From a checkpoint of a small transformer trained on Wikipedia.
Size: 19 layers, width 448, MLP 1792 GELU, vocabulary 32000, 66.9M parameters.
Architecture: biases, attention and MLP in parallel.
Training: a variant of Muon for these matrices, 447M tokens, 6820 steps.
MLP neurons of a small language model. Each row is named by its layer, matrix (down: output weights) and neuron, and shows model dimensions 176-271. Each number is 200 + 40 x the weight over its row's rms, rounded and kept within 0 to 999.
Before each neuron's rows, "raises" lists the tokens whose logits its output raises most directly, leaving later layers aside.

raises: "udge", "order", "ook", "imp", "agged"
L15.down1453,231,200,330,219,176,212,223,186,195,131,181,213,256,176,224,169,222,221,192,210,224,218,260,214,206,225,107,189,254,320,214,214,164,199,207,182,237,156,161,194,189,233,169,217,269,246,191,152,209,286,198,228,272,213,253,183,194,226,264,207,148,197,248,176,193,238,213,246,222,138,180,127,189,138,173,174,205,191,180,161,202,165,135,202,208,184,196,220,188,223,165,201,197,203,196,215

raises: "u", "ua", "ue", "us", "ib"
L15.down231,212,195,271,196,172,212,240,212,236,164,173,162,193,214,203,284,173,262,235,192,132,207,269,144,213,243,221,186,235,151,236,209,171,250,154,225,171,201,243,183,270,259,211,215,226,200,233,223,197,187,206,235,216,266,253,169,208,142,197,157,214,196,215,261,176,225,213,244,225,158,185,224,99,169,167,125,227,199,183,218,181,216,225,187,143,207,217,239,147,151,227,227,136,219,128,133

raises: " back", " away", " out", " up", " forward"
L5.down851,148,274,199,242,196,200,195,188,236,176,236,197,155,268,164,202,174,157,195,269,194,226,141,153,297,211,195,222,238,233,246,131,200,221,242,268,208,147,244,175,217,207,148,216,204,239,222,236,187,208,264,109,209,163,279,209,211,178,236,319,154,215,186,259,265,206,189,180,161,198,203,287,200,252,183,160,158,157,181,246,142,187,205,201,228,192,227,249,180,180,256,169,246,233,187,201

raises: " lasted", " involves", " consists", " includes", " is"
L15.down1538,218,136,209,225,199,206,226,188,216,184,190,211,269,215,219,230,225,157,153,199,141,210,252,198,167,179,217,115,241,172,167,196,187,197,183,183,171,178,176,240,188,192,209,226,236,156,221,192,185,188,223,212,223,126,220,134,170,224,234,201,156,149,164,219,222,193,217,231,184,239,209,232,213,202,216,177,264,204,252,152,170,291,226,260,192,247,199,229,155,208,216,265,295,232,126,162

raises: "cal", "ign", " are", "pin", "elected"
L5.down228,238,279,170,173,138,150,82,238,155,259,175,127,189,168,199,141,259,236,237,239,191,223,197,138,231,179,199,184,218,117,232,199,173,187,237,251,288,187,173,144,228,188,158,202,190,260,172,209,188,173,194,239,195,245,214,244,132,179,170,156,308,181,212,236,216,204,168,226,209,235,176,214,242,178,221,243,269,113,200,211,158,172,216,228,199,216,243,161,226,241,210,198,214,132,194,269

raises: "est", "test", " and", "st", " live"
L15.down620,153,146,174,159,216,218,175,186,173,257,173,184,283,236,206,203,206,176,194,261,139,223,269,212,195,252,278,267,245,164,254,211,152,207,214,239,189,209,160,205,187,197,207,223,241,198,229,254,148,204,195,159,176,241,222,197,205,210,302,218,180,242,244,279,121,217,170,224,218,212,131,114,176,133,129,174,148,152,280,251,156,248,225,189,257,213,170,257,130,223,216,195,193,184,230,222

raises: "father", "qua", "cast", "play", "po"
L15.down1334,208,223,245,166,192,277,210,152,296,212,221,245,228,197,185,170,251,149,144,183,177,193,145,238,192,232,137,211,244,169,182,149,187,212,209,200,207,162,266,173,293,140,185,284,226,207,248,204,126,230,280,198,197,219,259,272,250,190,217,204,240,217,169,155,213,162,51,239,184,254,197,179,254,198,199,240,239,204,308,216,199,207,141,239,140,194,127,265,173,255,159,123,184,217,164,287

raises: " $", " $1", " $8", " amount", " US"
L15.down461,244,237,232,207,205,213,185,231,136,196,253,199,223,205,212,187,175,281,123,166,156,99,206,241,138,202,219,240,231,257,206,207,138,94,224,241,251,205,180,151,198,138,207,258,168,225,163,278,188,183,175,223,86,221,221,141,221,114,172,255,234,205,137,163,242,196,238,181,191,277,164,258,214,222,202,149,189,220,249,216,232,195,221,208,162,187,241,167,172,171,182,178,218,188,196,208

raises: " Two", " One", " Four", " Three", " one"
L15.down261,205,238,192,263,271,197,174,149,270,162,192,230,156,183,230,219,197,213,229,228,242,259,130,209,171,209,232,213,209,169,174,207,257,170,221,237,179,187,265,177,249,218,207,151,157,222,245,238,209,248,159,158,212,235,289,234,175,190,131,213,234,142,174,217,227,245,209,155,293,156,144,251,117,255,172,163,131,211,174,199,156,208,189,195,205,90,262,200,156,219,172,207,230,159,190,140

raises: " 9,", " 3.", " 98", " 13,", " 8,"
L15.down1207,181,185,176,149,194,232,228,154,241,186,128,170,219,220,231,243,276,172,238,234,216,203,156,206,264,250,279,175,245,224,214,223,251,248,202,240,248,194,263,207,171,146,174,178,322,149,188,197,132,217,161,128,270,229,196,215,199,195,223,255,192,240,211,283,251,260,228,212,186,141,192,237,134,219,155,220,183,238,215,186,153,103,237,189,91,80,209,147,237,169,263,199,171,144,238,227

raises: "lle", "ge", "ster", "gie", "ft"
L15.down416,182,165,169,104,228,239,228,246,230,219,213,192,166,179,148,237,200,188,165,205,238,141,239,198,233,175,226,170,211,142,176,142,160,269,160,235,187,190,253,221,174,215,193,276,210,109,266,233,231,256,188,245,167,235,222,268,303,253,225,160,126,250,224,164,171,190,106,158,144,230,237,280,210,137,179,233,198,126,194,226,245,193,250,169,162,237,128,171,184,224,227,167,229,214,136,266

raises: " forced", " described", " recalled", " declared", " praised"
L15.down545,240,131,256,267,198,135,116,205,221,203,186,235,155,226,166,175,215,188,189,220,172,184,225,223,246,212,175,172,197,106,211,227,174,239,205,212,230,238,145,209,202,154,175,134,206,261,163,238,156,202,205,158,226,111,128,160,177,243,137,106,246,221,300,191,197,279,243,178,196,201,214,155,272,154,210,197,251,206,148,220,190,197,281,185,249,126,221,172,140,256,150,181,241,241,207,193

raises: " defeat", " attacks", " accident", " murder", " attack"
L15.down1408,223,178,141,185,138,147,184,233,162,160,146,225,186,200,122,185,137,170,172,244,168,263,195,211,207,187,228,248,240,113,127,149,180,221,252,220,191,219,154,229,157,193,208,257,198,185,186,262,203,164,138,253,274,166,225,233,164,191,295,189,180,253,209,236,240,148,224,185,237,197,165,166,207,188,210,224,217,205,257,166,215,283,145,167,242,137,221,245,251,261,259,236,153,173,231,225

raises: "rna", "des", "lle", "via", "ller"
L15.down924,175,211,149,204,164,196,191,172,271,182,168,198,224,216,248,220,177,238,145,238,174,223,232,206,240,195,283,90,259,236,220,168,266,243,237,184,83,214,183,199,211,184,193,177,192,182,190,207,207,201,200,205,140,205,306,294,232,214,218,244,192,190,194,217,154,216,177,180,166,168,147,245,201,117,201,155,254,172,231,218,257,259,191,197,187,261,150,159,173,140,178,171,120,184,219,159

raises: "ep", "ven", "he", "port", "hi"
L15.down214,131,214,202,188,206,152,163,207,296,249,194,235,177,237,120,281,255,172,180,226,160,250,220,207,165,203,176,147,228,188,193,231,107,200,224,221,217,130,234,184,264,223,201,235,211,182,181,175,246,254,227,218,264,146,221,205,206,234,175,198,207,138,165,107,214,217,206,191,158,219,229,200,168,151,167,167,233,184,193,249,233,245,172,245,184,231,149,226,293,254,229,219,117,216,224,205

raises: " with", " between", " With", " among", " those"
L15.down1686,172,146,170,199,138,310,219,210,179,198,216,217,209,198,172,141,140,260,265,119,235,253,227,164,214,186,237,219,168,177,167,176,205,175,249,218,265,187,115,125,259,188,176,145,184,193,145,140,167,149,142,224,186,200,204,170,235,188,253,193,194,252,216,211,265,156,152,222,170,208,126,246,208,221,174,220,177,227,180,134,126,213,212,155,256,244,209,184,176,187,238,247,221,145,147,149

raises: "ut", "at", "ance", "ate", "ated"
L15.down96,246,268,176,212,245,169,144,235,211,205,215,144,125,231,233,162,175,239,263,236,236,200,213,205,188,210,170,240,187,206,220,122,158,191,210,220,170,193,212,214,238,111,191,159,191,198,157,169,238,285,160,255,164,185,226,238,252,210,191,223,248,155,179,176,180,174,177,134,186,232,246,166,279,208,270,189,172,231,164,240,202,268,234,174,240,224,205,258,150,311,136,227,138,237,262,112

raises: "–0", "1", "2", "4", "5"
L15.down1180,204,296,187,212,237,236,167,180,210,163,226,174,187,110,276,267,209,203,249,176,143,211,202,157,191,203,131,241,191,157,270,247,233,126,182,278,231,192,206,228,233,160,234,110,146,237,246,230,194,196,243,183,241,240,244,206,140,198,201,236,241,207,227,193,168,175,166,208,209,206,244,177,241,197,214,213,208,126,191,200,201,219,185,200,223,249,170,183,155,164,189,193,206,176,177,226

raises: "dom", "ud", "ras", "had", "rey"
L15.down820,223,211,207,209,203,302,211,221,159,191,267,255,203,246,216,195,167,145,181,262,187,173,241,242,248,154,294,92,206,164,217,199,255,159,238,214,149,208,185,233,223,138,216,260,144,180,218,214,228,204,279,165,211,282,210,292,179,205,258,190,206,264,218,187,207,166,230,166,189,203,228,292,269,188,141,130,206,217,196,224,142,176,204,179,187,269,182,176,193,193,195,224,176,242,168,206

raises: " Collection", " exhibitions", "edited", " solo", " collaboration"
L15.down592,214,173,204,140,134,185,190,209,157,165,207,268,145,185,286,208,161,196,246,171,148,198,264,221,110,85,212,228,229,203,208,207,248,123,230,155,193,255,239,121,151,189,254,239,133,207,218,161,145,203,199,183,188,208,283,200,152,148,204,225,211,201,281,164,273,211,237,185,188,152,199,190,143,168,177,208,125,127,196,200,238,195,124,265,199,259,177,193,222,193,110,225,193,177,177,204

raises: "b", "or", "now", "but", "see"
L15.down1389,241,139,401,266,215,211,223,122,213,227,221,172,239,168,214,107,277,243,198,217,227,246,232,99,190,235,183,196,223,160,272,216,169,172,231,258,249,198,187,244,189,221,257,199,220,158,206,225,192,208,295,205,311,157,165,179,132,229,150,197,221,237,230,182,202,188,235,259,186,292,229,219,240,233,187,154,188,148,238,222,235,196,312,213,217,178,290,190,196,197,175,186,201,172,200,188

raises: " Since", " Only", " In", " While", " These"
L15.down1293,210,249,254,220,195,213,146,238,176,222,208,224,203,212,181,230,230,189,223,298,140,204,173,87,126,198,263,221,174,163,170,229,266,141,217,182,215,201,180,282,232,157,201,209,207,220,246,239,279,235,186,221,256,248,259,179,204,275,217,175,236,237,224,147,199,212,263,193,173,210,185,169,203,207,199,228,133,257,137,177,249,296,117,233,181,145,181,207,163,255,241,178,236,220,212,206

raises: "ft", "dance", "ir", "ants", "ott"
L15.down1606,240,164,196,221,167,145,187,237,230,199,232,146,200,143,187,191,190,238,189,230,247,218,264,209,125,220,158,164,198,168,269,161,183,292,158,223,276,239,201,184,160,202,168,181,175,258,228,202,177,232,259,220,155,218,199,228,212,158,173,189,214,273,179,206,136,125,270,194,200,197,170,206,235,233,182,276,171,213,211,179,218,157,208,172,226,205,231,163,226,179,215,142,244,165,170,263

raises: "ke", "ful", "ted", "be", "ridge"
L15.down1443,179,211,199,182,174,225,203,185,176,195,245,184,246,243,210,246,250,151,141,193,163,169,180,193,171,221,257,172,194,207,211,171,187,202,196,223,125,187,228,188,147,149,204,226,190,177,80,209,183,218,171,224,267,167,195,232,243,134,180,234,249,185,198,173,235,155,174,169,205,208,169,277,180,191,149,237,156,165,249,156,214,169,225,287,194,245,272,184,154,200,233,230,201,223,145,255

raises: "u", "of", "oli", "ol", "ose"
L15.down1597,209,230,223,197,173,160,208,259,164,155,245,196,220,188,210,262,220,232,225,256,183,281,213,135,190,157,171,117,241,186,198,170,209,170,184,207,157,282,199,241,179,219,244,214,147,217,215,171,194,187,188,147,245,168,203,231,239,194,187,233,202,120,172,206,202,158,211,177,195,284,174,179,240,249,246,202,264,233,183,273,245,179,232,220,206,223,206,164,166,213,251,157,233,246,180,184

raises: "ence", "ent", "ers", "ors", "able"
L15.down124,202,154,213,231,164,231,276,236,158,129,260,254,214,133,150,209,210,253,164,186,131,172,191,240,161,211,212,236,147,130,269,145,211,169,142,140,238,178,251,146,113,264,245,194,214,99,209,176,169,177,252,251,185,191,240,146,195,256,204,162,244,199,170,177,139,215,173,159,155,179,258,204,262,160,180,269,169,187,244,238,185,248,183,200,213,194,170,158,164,261,233,179,169,216,193,234